Weights of a small GPT-style language model, trained from scratch on English Wikipedia.
Size: 15 layers, width 768, 12 heads of 64, MLP 2048 SwiGLU, vocabulary 32000, 155M parameters.
Architecture: RMSNorm before each block, untied embeddings.
Training: a variant of Muon for these matrices, 1341M tokens, 13813 steps.
MLP neurons of a small language model. Each row is named by its layer, matrix (gate and up: input weights) and neuron, and shows model dimensions 592-655. Each number is 50 + 15 x the weight over its row's rms, rounded and kept within 0 to 99. A neuron's up and down rows have the sign that makes its largest values positive.
A block is one neuron, or neurons of one layer that tend to fire together. After each block is what it responds to, as a language model described it from the Wikipedia text at the highest values.

L10.gate287:69 35 42 51 57 62 60 55 25 75 61 47 69 58 48 29 53 43 70 71 74 76 88 62 81 70 79 50 69 46 34 74 30 52 58 45 71 68 69 38 46 35 67 68 62 53 50 46 60 29 41 60 36 36 50 73 32 60 47 62 37 49 25 33
L10.up287:78 60 42 60 74 57 44 35 46 69 55 68 67 49 39 36 59 54 38 48 64 71 73 60 63 67 54 75 54 35 82 49 24 26 79 51 49 57 73 44 41 32 58 47 55 80 77 51 63 37 55 53 30 49 65 50 61 51 41 42 50 52 67 39
L10.gate1745:63 44 58 59 47 45 71 45 36 12 51 47 59 53 54 59 65 67 46 27 78 39 47 66 52 57 47 70 88 59 91 56 48 20 74 50 36 45 62 56 60 54 50 69 33 50 59 35 44 21 51 50 55 46 36 27 45 55 43 70 39 54 43 51
L10.up1745:54 45 75 31 43 52 67 54 39 49 61 56 63 69 52 46 55 43 45 54 91 52 85 65 38 65 78 47 23 59 75 24 44 54 65 38 24 54 63 62 57 45 78 49 27 97 54 41 35 30 44 59 41 56 27 27 63 51 59 71 51 47 29 38
Responds to: Italian surname word pieces. Mid-word pieces inside Italian surnames, mostly in sports rosters and tables, like Boc-chi, G-hi-bellini, Modi-gli-ani; weaker on other foreign word pieces and section headers.

L9.gate122:44 36 41 57 52 47 54 27 58 32 48 44 40 48 61 39 60 77 56 77 18 46 36 40 51 50 66 51 26 51 45 27 34 43 51 67 48 56 58 48 32 27 63 46 45 55 39 81 35 42 59 55 53 27 36 39 60 53 49 41 31 47 50 48
L9.up122:52 29 34 37 47 37 73 53 45 31 36 57 44 48 45 44 71 67 31 47 26 58 56 60 41 67 28 76 44 76 42 54 23 51 43 75 50 37 54 63 38 55 68 35 53 50 52 59 30 36 71 43 45 45 77 27 42 54 28 37 45 67 38 64
L9.gate375:59 36 29 38 35 57 51 34 32 60 35 49 55 54 34 57 47 54 48 66 44 82 56 62 23 54 42 39 43 57 63 57 63 79 35 41 40 76 50 67 61 36 51 44 38 51 41 52 65 34 60 53 49 40 60 56 56 37 58 53 39 41 37 17
L9.up375:70 53 31 27 52 50 78 35 66 41 64 38 54 59 66 46 54 40 21 37 55 66 59 43 49 63 63 82 36 72 46 61 66 56 52 70 43 49 57 56 60 58 58 58 22 73 75 69 72 26 53 36 33 73 83 41 56 56 48 43 39 59 54 48
L9.gate618:31 53 50 36 68 58 44 33 53 66 23 43 55 54 32 44 46 40 55 29 33 52 60 75 13 57 37 62 47 51 57 66 50 58 44 78 56 59 42 42 46 25 39 37 50 46 57 31 40 37 47 63 35 57 75 36 26 36 17 61 65 67 64 32
L9.up618:31 53 71 19 49 40 35 63 56 50 52 41 68 43 44 52 54 51 52 47 39 29 47 59 61 37 53 76 47 71 69 42 25 57 50 56 69 85 56 41 44 53 49 58 26 66 63 53 29 48 73 52 49 58 55 44 24 27 35 46 71 50 61 31
L9.gate637:69 34 63 41 79 42 55 58 59 53 42 55 39 55 44 44 49 69 53 56 38 48 24 42 47 71 50 39 49 71 35 65 26 87 40 33 62 34 40 73 35 41 33 47 56 70 79 37 45 44 48 36 41 68 37 55 48 61 37 35 55 51 25 86
L9.up637:64 28 77 71 61 22 78 56 47 55 50 44 71 81 48 62 36 51 47 49 18 60 24 52 48 56 27 32 68 41 46 38 58 77 35 45 64 64 50 73 56 36 40 51 44 32 29 54 25 60 38 40 37 65 51 53 42 33 54 36 42 72 54 50
L9.gate867:45 58 76 80 42 30 56 46 62 52 62 47 45 34 34 48 37 41 67 73 02 48 56 53 64 69 54 24 76 63 64 52 16 54 26 67 49 69 59 49 26 68 65 59 33 63 48 59 70 66 59 52 72 49 85 45 56 57 28 64 54 50 60 60
L9.up867:42 54 41 55 50 49 54 60 67 41 46 65 33 43 60 80 52 73 63 47 00 52 20 42 45 41 61 42 49 35 56 58 47 37 24 51 58 53 68 56 84 61 41 59 50 55 39 49 41 69 69 36 44 21 71 40 45 53 36 65 65 35 46 79
L9.gate1020:70 57 70 47 42 71 48 54 29 42 58 28 35 50 61 45 36 41 49 37 81 39 75 37 45 37 33 59 46 79 66 34 45 33 45 36 66 34 54 47 40 45 56 62 35 53 50 47 76 46 46 71 40 63 46 59 65 35 57 78 64 29 53 62
L9.up1020:65 50 52 47 54 63 20 53 64 65 70 33 45 39 58 44 54 23 54 70 61 54 34 55 38 64 53 61 66 45 39 34 68 49 35 49 55 55 39 81 65 54 67 40 58 21 41 58 56 38 37 42 18 57 43 52 40 46 66 37 38 53 74 61
L9.gate1292:64 61 91 69 53 60 62 16 49 54 49 61 40 52 54 69 65 66 66 43 60 59 49 66 44 28 68 67 37 25 41 84 76 41 51 63 44 51 81 45 28 40 67 38 62 20 77 62 54 56 37 51 15 78 39 37 47 66 62 53 27 56 55 18
L9.up1292:47 34 61 57 37 84 54 10 44 40 40 65 24 87 49 68 41 48 45 59 32 44 80 38 34 58 43 55 46 53 53 62 48 49 40 85 33 30 70 59 47 51 48 55 40 41 29 51 40 46 45 63 37 55 52 70 31 38 72 65 36 81 46 86
L9.gate1761:29 40 66 59 41 57 79 38 49 50 44 30 47 58 52 34 69 53 52 61 46 53 53 39 29 60 51 38 27 41 36 49 47 29 47 42 34 49 54 39 45 44 69 74 28 71 55 72 29 53 57 62 22 30 27 60 48 65 55 37 36 48 59 64
L9.up1761:46 60 54 48 51 38 40 71 42 64 66 39 65 29 32 44 44 45 35 11 37 52 29 32 38 66 71 39 53 64 24 52 65 42 51 62 44 67 65 44 64 50 49 84 67 50 42 48 59 51 48 40 35 58 60 58 57 39 52 63 32 44 37 45
Responds to: Word-initial fragment tokens. Opening fragments, usually single letters, of words split into several tokens, like s in slanted and sizable, th in thuggish, U in Usually, Uzbekistan, U.S.; weaker on scattered mid-word pieces.

L4.gate714:63 58 36 29 79 43 37 52 26 58 69 43 27 11 56 51 29 81 45 60 44 09 51 30 41 34 45 25 47 39 50 65 32 79 59 73 51 60 80 30 50 63 62 42 32 32 65 35 51 39 68 55 46 53 53 63 55 58 46 55 39 36 55 92
L4.up714:52 28 17 42 65 34 47 53 42 41 44 67 34 33 33 62 18 57 66 48 52 19 51 41 45 28 55 34 54 65 24 35 25 62 69 52 65 65 51 31 49 93 40 61 32 35 70 32 52 37 64 59 44 47 58 56 67 26 46 76 44 47 72 64
L4.gate1226:59 35 63 59 63 47 29 47 57 27 72 47 37 43 47 46 45 62 34 52 30 32 42 46 60 32 67 56 35 38 37 45 50 36 48 76 42 50 54 55 57 48 56 78 44 67 58 45 25 43 66 50 33 31 57 75 70 40 29 88 60 63 44 63
L4.up1226:28 56 39 54 37 41 55 38 37 10 34 36 56 62 77 32 34 80 37 52 64 80 18 45 47 48 55 73 77 62 45 51 42 50 60 37 66 46 87 25 53 43 62 52 45 63 57 47 51 67 54 58 44 46 22 36 42 54 54 59 32 73 51 59
L4.gate1279:39 40 38 60 65 77 56 43 36 40 43 19 37 65 53 58 43 99 49 59 30 35 36 66 50 50 63 76 67 61 32 54 27 47 58 51 67 49 52 31 42 32 41 42 57 31 54 33 26 63 83 58 34 40 47 51 56 66 41 91 42 58 37 45
L4.up1279:50 57 30 59 69 60 32 50 67 42 42 53 61 45 54 38 30 56 56 49 46 54 22 39 29 37 45 68 78 60 52 79 27 28 38 50 37 36 63 47 63 45 53 47 68 49 01 35 34 52 72 45 34 66 55 51 48 57 34 25 85 50 55 71
L4.gate1422:52 29 58 24 44 61 36 59 41 30 56 55 53 20 52 68 64 88 53 34 39 50 51 29 49 54 54 60 78 28 44 51 36 59 50 51 29 45 48 43 77 60 56 45 67 37 75 43 61 45 87 55 43 65 68 78 37 48 21 56 54 49 22 51
L4.up1422:85 59 84 44 34 29 76 12 51 55 46 52 59 65 48 52 77 32 53 37 66 45 34 42 53 44 41 60 49 39 46 64 35 84 99 37 44 62 67 59 62 37 24 77 61 44 52 37 45 42 50 28 50 61 46 68 63 64 40 61 39 76 47 40
Responds to: Word-initial capital letter pieces. Single capital-letter pieces, mostly U or I, that begin a word, often an unusual name or term, such as U in Uzbekistan, U.S., UDMH.

L9.gate126:65 38 59 15 72 64 55 49 79 30 79 36 45 40 38 44 48 57 66 43 55 65 66 59 64 74 45 64 45 47 69 51 76 35 50 50 46 46 69 64 28 36 46 44 48 59 27 97 48 59 27 51 54 52 46 40 67 48 69 52 71 45 70 41
L9.up126:15 47 43 48 69 51 59 57 53 34 50 75 36 70 39 34 54 38 46 63 55 72 85 59 51 27 43 89 38 62 33 55 46 49 56 44 27 54 88 34 76 63 53 53 54 66 53 44 86 49 28 45 53 87 59 40 48 61 76 49 69 56 48 57
L9.gate405:42 69 40 36 82 70 54 41 40 51 99 39 65 31 59 37 35 21 32 26 50 43 43 50 39 61 59 62 41 47 39 53 79 55 42 76 60 58 51 64 62 54 46 57 33 52 50 68 31 46 39 45 45 63 44 57 46 52 12 41 67 56 64 29
L9.up405:41 76 36 28 63 49 54 45 38 62 55 42 32 49 73 71 53 45 53 28 48 51 10 21 67 64 66 48 38 56 64 99 61 38 47 68 59 56 48 54 61 49 61 39 60 34 36 63 44 39 44 28 30 71 51 30 73 34 33 57 49 42 39 60
L9.gate470:65 60 40 49 15 40 61 54 29 59 42 47 47 81 46 46 45 55 31 49 62 32 64 89 30 43 49 64 11 40 81 45 42 47 57 43 14 55 68 55 43 53 53 68 37 50 43 64 69 73 21 61 36 45 46 63 52 34 49 42 45 68 47 52
L9.up470:82 53 59 46 40 59 30 44 48 44 70 45 54 64 58 48 50 41 67 53 72 46 66 21 52 39 30 45 42 76 42 54 15 47 44 51 36 75 29 42 62 64 49 67 37 44 62 31 83 33 28 65 49 86 57 67 43 49 62 54 50 72 58 46
L9.gate691:69 46 60 45 69 59 38 51 53 20 26 56 08 78 60 59 45 32 79 60 36 82 30 48 57 76 47 17 37 19 58 64 52 21 58 36 46 33 69 29 68 32 48 47 49 49 51 63 59 76 58 23 35 54 68 45 70 43 74 49 43 64 41 60
L9.up691:48 48 59 34 27 46 18 39 77 38 48 80 52 48 67 88 63 45 82 55 39 84 49 35 48 37 45 54 49 60 65 52 58 43 43 53 31 40 24 53 36 44 54 37 54 58 50 17 44 31 44 32 53 55 28 40 62 68 53 53 43 57 32 59
L9.gate1291:73 40 49 53 78 45 73 64 47 33 47 31 40 35 16 40 34 30 65 74 68 48 29 29 65 56 21 67 32 51 85 34 33 41 38 60 48 52 25 41 47 56 59 39 63 38 46 47 56 43 57 61 75 67 52 37 31 48 63 49 75 33 51 41
L9.up1291:61 16 37 67 75 56 51 67 71 45 61 49 47 33 51 50 68 39 73 44 54 49 37 85 65 37 53 41 37 63 47 49 51 27 20 42 82 36 57 46 44 37 77 83 36 62 64 76 53 51 26 59 58 44 49 44 35 23 38 45 59 59 79 33
L9.gate1352:61 72 34 61 45 22 36 54 59 29 79 48 30 75 59 50 45 45 27 44 37 34 76 31 57 84 38 64 52 44 39 48 53 63 57 39 37 58 60 36 55 60 69 27 50 42 39 71 64 48 45 38 47 58 76 55 60 55 33 24 37 41 35 52
L9.up1352:55 65 59 65 49 40 59 58 39 18 79 66 68 52 65 71 30 68 28 31 54 66 62 41 64 48 05 49 60 27 43 44 52 52 50 34 45 47 45 40 39 38 70 44 40 58 31 65 40 43 19 53 63 22 22 58 50 44 63 34 56 52 58 74
L9.gate1755:61 52 36 65 59 32 59 44 41 59 25 45 24 50 67 42 34 49 53 45 39 42 69 37 19 64 56 69 68 51 49 24 41 63 38 59 40 31 81 59 32 45 64 40 42 58 24 74 75 44 61 18 57 39 59 30 43 26 68 39 65 52 40 24
L9.up1755:57 67 44 56 71 29 35 58 71 67 32 48 38 51 36 30 57 85 47 45 35 70 88 54 54 50 38 52 60 72 82 50 20 40 35 75 61 68 59 68 37 54 40 44 63 38 15 51 29 47 47 37 55 47 46 34 59 73 31 68 54 66 38 52
L9.gate1958:34 56 69 28 14 66 65 49 58 52 41 65 42 41 43 47 63 54 64 65 82 69 40 57 53 42 38 73 64 51 67 24 48 77 48 52 46 51 57 35 37 39 45 49 57 48 50 72 53 27 65 46 62 63 45 56 36 21 38 38 26 65 37 50
L9.up1958:89 45 63 71 56 54 53 45 66 49 63 64 59 55 61 57 83 53 66 24 37 26 70 57 60 54 58 39 43 28 37 40 43 31 49 67 38 56 52 73 76 50 55 43 59 66 49 66 49 61 48 49 43 54 45 68 45 49 46 60 66 51 81 52
Responds to: Word pieces inside names. Early fragments of proper names and codes, e.g. "al" in F-al-staff, "on" in F-on-seca, or semicolon-listed race codes like C-AR, C-LT.

L10.gate710:21 25 89 36 60 39 28 44 20 64 41 48 39 68 24 35 58 50 43 65 33 42 54 50 51 27 60 64 75 64 76 52 59 49 56 42 70 39 44 53 45 56 29 68 39 59 25 48 30 56 39 45 35 53 63 49 30 51 36 61 42 31 76 67
L10.up710:45 47 41 35 43 54 48 50 57 32 05 36 45 63 26 42 42 57 41 33 37 40 53 36 47 59 35 61 60 72 23 32 48 67 66 51 47 56 20 50 55 61 53 56 65 53 53 52 41 60 52 38 27 29 49 54 51 60 41 37 60 30 58 40
L10.gate1096:48 52 37 47 61 42 47 62 58 34 61 57 27 44 72 82 62 30 32 56 67 59 38 41 41 43 57 44 72 51 51 70 53 54 74 55 44 34 44 63 41 45 57 49 46 61 39 18 73 52 56 54 41 64 46 47 31 52 45 38 61 61 81 42
L10.up1096:44 63 42 13 59 29 86 41 40 38 50 46 68 61 39 36 78 60 41 63 22 24 57 42 60 45 41 59 34 60 48 53 70 44 66 23 56 59 54 55 60 46 51 57 89 55 39 74 56 62 79 52 47 28 58 61 51 56 21 43 56 62 66 60
Responds to: Word-initial split C. A lone C or c token opening a word split into pieces, often after quotes, parentheses or hyphens (C-hor, C-limbed, C-ement); weaker on hyphens and table pipes.

L4.gate680:47 87 52 25 53 59 50 69 49 59 65 43 41 58 48 67 64 52 57 66 67 45 51 54 36 48 62 44 22 59 81 17 58 38 40 72 29 54 29 57 38 30 43 76 82 81 19 41 46 66 52 75 36 67 77 51 47 56 51 34 60 28 60 47
L4.up680:56 73 78 45 74 47 80 46 56 71 47 44 44 54 38 40 53 31 56 50 42 43 42 55 28 48 53 37 67 82 59 58 49 41 48 61 56 23 29 34 32 54 49 60 42 48 36 38 43 50 36 63 47 23 67 45 60 40 50 67 49 33 57 74
L4.gate806:58 75 50 61 38 28 34 32 63 49 81 51 54 74 58 59 88 35 41 72 48 42 47 58 50 55 72 59 82 57 35 52 08 44 49 58 53 42 63 52 41 47 35 33 63 31 56 46 49 81 52 50 27 55 58 24 55 56 54 22 57 52 32 19
L4.up806:65 50 36 56 63 51 51 45 73 50 51 61 30 89 48 32 62 56 49 61 84 49 46 32 52 59 70 69 59 27 38 46 38 55 43 36 24 34 33 57 41 25 31 67 69 34 44 56 41 35 59 41 28 64 50 36 45 51 41 46 35 51 61 46
L4.gate1739:42 54 51 40 61 38 22 79 49 76 67 41 68 73 57 62 49 50 38 44 46 72 46 41 59 69 57 53 55 39 63 60 53 66 60 39 57 74 38 29 64 34 34 70 49 28 45 63 08 41 68 42 37 81 48 37 58 48 25 51 60 45 52 60
L4.up1739:23 64 61 35 73 20 54 59 72 43 43 37 52 67 23 42 64 29 33 34 42 51 35 42 56 36 46 38 41 22 51 74 41 55 52 33 55 69 58 67 41 73 64 62 73 68 80 51 59 35 63 52 45 47 47 14 48 62 54 63 75 15 62 58
L4.gate1800:64 42 42 35 57 66 58 55 52 59 40 25 65 68 42 59 51 24 68 45 43 57 21 22 38 25 72 36 66 63 59 37 34 18 52 57 40 55 65 69 72 44 33 38 64 41 45 57 42 58 96 31 50 62 71 41 57 51 57 21 38 65 37 42
L4.up1800:27 43 73 41 61 43 76 69 60 47 58 59 84 67 30 63 51 52 43 43 61 37 50 63 67 56 45 61 59 42 51 53 67 66 73 35 64 40 27 44 72 55 38 51 36 48 52 69 80 48 76 74 45 64 42 43 59 58 50 49 52 66 35 19
Responds to: Given-name endings. Final word pieces that complete a multi-token first name just before a surname, such as Vincenz-o, Marc-o, Scott-y; occasionally "of" after a percentage or "later" after a time span.

L4.gate257:59 68 44 42 42 70 08 45 79 58 54 62 42 67 59 45 60 50 33 33 34 76 37 61 34 35 37 41 52 66 46 58 64 38 40 29 39 40 59 38 36 46 47 58 46 62 37 38 37 53 50 36 67 57 53 33 63 40 23 53 77 38 57 58
L4.up257:55 19 60 32 73 48 57 59 60 35 73 62 39 76 57 58 43 51 49 46 41 76 87 42 47 40 42 40 48 39 74 55 65 26 57 58 49 57 71 52 42 50 46 46 33 37 40 56 53 95 92 62 36 55 35 32 59 59 50 60 65 40 56 36
L4.gate486:69 21 43 39 78 62 60 54 62 59 41 64 58 47 47 48 60 39 70 73 61 37 55 63 47 35 70 48 39 55 00 71 54 46 33 45 32 54 43 35 51 22 54 23 63 40 55 54 46 36 42 31 45 55 44 58 65 24 39 43 62 47 47 49
L4.up486:43 31 41 19 61 61 55 33 69 50 09 67 55 92 60 44 50 54 70 57 78 50 65 43 50 29 77 48 48 71 41 54 50 50 30 30 58 85 67 54 56 09 42 31 64 34 35 45 45 73 52 70 69 59 29 76 60 45 42 33 55 22 42 50
L4.gate1111:50 31 46 67 61 58 32 59 77 59 32 60 24 69 38 58 31 69 39 38 46 50 67 49 52 46 46 77 40 32 36 51 49 40 32 30 28 61 53 42 53 49 55 61 31 42 20 53 25 43 41 74 43 64 82 33 53 57 47 67 49 59 45 60
L4.up1111:70 69 53 45 61 14 44 35 53 40 31 61 31 52 83 40 40 46 42 37 45 73 72 58 69 42 55 53 33 39 73 37 45 65 61 60 62 62 52 59 33 61 37 41 51 33 37 40 49 69 53 57 19 67 37 67 26 81 45 11 38 18 21 60
L4.gate1212:55 48 52 67 85 30 56 44 58 43 62 44 55 47 50 29 42 63 23 44 62 32 36 58 78 74 33 46 34 53 12 46 43 56 41 27 78 80 59 48 68 46 60 47 29 58 53 54 48 57 44 60 43 56 43 49 64 46 61 67 59 31 73 65
L4.up1212:59 67 58 49 62 23 28 63 78 41 44 44 37 58 83 59 65 61 62 48 49 42 42 65 51 79 53 46 29 49 32 40 50 43 48 64 38 64 47 43 62 43 37 74 07 44 63 44 50 59 21 59 43 30 35 14 54 25 34 58 49 22 60 69
Responds to: Elision apostrophes in names. Apostrophes after D/d/l in French, Italian or Irish-style names and titles (D'Cruz, d'Arenberg, l'Artisanat); more weakly possessive 's and initial periods (U.S., J.).

L10.gate1421:52 49 56 29 32 37 51 63 48 32 59 45 30 57 56 52 31 38 24 33 62 80 72 58 40 65 53 33 53 48 43 50 54 36 32 58 36 54 55 66 53 35 52 31 78 65 43 37 61 52 51 56 48 72 51 32 74 35 20 44 61 56 36 42
L10.up1421:41 58 53 52 40 61 58 57 81 36 69 38 56 48 64 51 35 67 62 46 41 29 68 49 66 27 34 26 39 48 69 57 53 62 51 57 83 59 55 57 46 53 34 64 57 30 42 68 23 58 42 32 34 40 61 47 50 49 45 40 41 50 81 37
L10.gate1583:56 31 39 41 58 36 68 54 35 60 49 47 43 61 50 73 41 44 39 62 18 59 42 55 79 47 48 68 72 66 68 38 38 20 50 62 52 65 71 56 66 30 47 45 51 49 60 24 28 32 51 62 57 15 64 65 58 48 33 43 64 31 51 50
L10.up1583:46 21 34 32 40 24 37 37 49 43 26 59 46 56 80 55 36 50 42 59 60 78 43 40 29 61 51 42 54 42 48 31 30 35 39 78 40 53 63 73 54 26 63 43 54 27 56 42 29 27 51 57 73 32 64 47 43 51 38 38 71 33 36 50
Responds to: Initial I/U word pieces. Capital I or U as the first piece of a longer capitalized word or name (Imaging, IRC, Uzbek, Uberlândia), plus "the" before titled names like United States.

L9.gate0:68 50 56 63 44 41 54 81 41 76 29 62 17 57 63 40 56 68 37 48 40 40 50 40 61 40 60 58 73 33 50 44 55 54 99 42 38 41 50 59 46 48 62 56 38 39 52 66 54 46 66 47 13 63 39 62 37 56 44 54 65 58 38 27
L9.up0:75 53 61 54 61 46 40 57 64 57 57 28 44 68 39 43 37 42 49 52 23 39 46 48 55 49 77 65 40 33 25 48 54 45 68 38 60 65 34 58 60 30 33 57 46 23 42 35 43 76 58 58 77 54 61 33 26 25 55 60 39 57 34 70
L9.gate239:44 47 46 21 74 50 58 38 44 50 40 73 37 42 36 49 53 54 74 45 62 67 62 37 31 26 72 49 43 56 50 41 44 46 81 54 40 33 41 47 50 36 48 35 53 35 47 30 56 45 56 54 39 49 65 66 61 51 32 13 54 45 43 56
L9.up239:82 47 86 41 58 46 54 49 49 37 31 74 36 60 38 50 66 53 36 37 42 62 58 33 19 41 64 65 53 48 39 67 56 48 30 68 33 26 43 28 60 38 31 45 51 26 56 75 57 41 45 46 35 51 45 29 45 43 48 74 67 49 84 34
L9.gate990:44 50 71 57 41 44 65 54 46 34 67 61 52 56 36 60 41 56 67 51 55 42 27 52 72 44 56 55 53 60 36 64 48 46 58 78 44 58 29 43 52 64 65 64 70 58 31 59 64 65 61 91 65 61 55 55 52 47 39 62 65 56 84 71
L9.up990:43 68 59 68 24 63 72 38 23 69 69 36 34 53 43 50 58 22 53 31 35 60 69 63 54 55 68 46 55 51 70 48 51 49 50 54 82 45 50 51 54 43 70 23 29 61 52 22 35 45 51 57 52 44 49 29 57 55 51 65 35 55 54 24
L9.gate1046:43 43 46 77 61 17 35 35 53 40 35 40 52 79 54 59 35 49 58 52 48 33 35 64 32 61 52 40 73 33 54 53 36 58 38 41 35 42 25 52 38 59 59 53 67 32 49 49 47 55 61 56 27 63 62 48 14 53 36 36 72 44 50 34
L9.up1046:63 46 47 40 18 61 32 13 46 32 49 65 62 51 75 50 51 43 60 49 48 70 45 32 55 35 45 69 52 44 59 28 43 49 69 61 73 40 51 51 41 48 49 34 52 79 59 41 49 19 62 54 40 48 40 40 38 50 27 54 32 39 40 49
L9.gate1262:56 38 53 78 55 49 76 43 26 56 32 45 31 62 60 34 60 51 49 36 70 58 51 44 53 65 70 40 56 65 30 64 42 37 86 54 39 62 63 47 58 53 25 47 57 48 62 69 43 76 56 56 57 54 68 44 42 88 84 07 51 30 48 23
L9.up1262:65 41 48 66 59 91 60 43 82 34 50 78 34 65 77 36 45 31 46 45 76 71 44 49 23 88 42 53 66 61 29 36 73 41 42 62 60 37 69 76 24 48 56 29 75 50 66 52 70 65 51 29 57 69 63 91 22 57 54 39 84 84 47 14
L9.gate1572:48 25 55 68 51 28 78 62 37 61 66 51 40 54 53 61 52 41 40 50 69 32 67 42 60 88 45 57 54 34 29 62 46 48 74 44 54 45 82 67 92 22 57 68 58 30 56 43 36 36 23 19 53 47 59 72 76 45 75 53 43 48 33 03
L9.up1572:95 47 50 39 46 52 55 82 40 74 77 46 44 54 43 59 57 71 60 56 39 44 74 30 54 77 71 71 40 72 60 47 38 52 59 76 43 46 30 50 65 32 60 64 77 44 77 54 42 40 35 57 37 82 25 39 34 57 46 67 87 68 53 47
L9.gate1928:81 22 47 25 54 43 50 34 68 68 50 42 53 46 37 30 44 40 28 50 41 64 33 28 56 52 63 60 32 65 52 44 40 51 49 51 16 48 64 40 81 65 56 23 62 53 66 67 69 50 44 49 58 26 57 19 71 42 71 61 34 68 20 46
L9.up1928:38 57 79 47 53 89 47 46 80 53 65 63 47 40 49 74 22 42 66 44 34 45 60 23 36 89 42 45 65 72 50 73 75 47 58 55 85 56 28 69 42 43 59 54 27 56 50 43 50 65 63 51 68 31 50 22 36 50 87 50 59 46 55 57
L9.gate1940:63 54 59 58 45 52 63 59 33 68 47 51 60 38 57 18 49 57 59 57 55 53 46 53 40 56 63 63 30 40 49 64 44 29 60 29 31 58 59 33 73 41 68 65 50 63 52 51 41 30 24 45 64 29 65 51 50 40 63 37 37 35 66 50
L9.up1940:64 71 70 53 45 67 74 56 39 61 72 64 38 42 32 32 48 56 46 54 85 22 54 34 72 57 87 55 55 43 54 57 35 66 39 21 32 60 51 59 51 34 33 62 66 65 63 41 72 31 36 63 45 67 74 52 51 38 52 40 37 56 37 47
Responds to: Italian name endings. Final word-piece of Italian-style surnames and given names, often in sports tables, such as Giustolis-i, Anton-ella, Vetto-ri, Maestrell-i.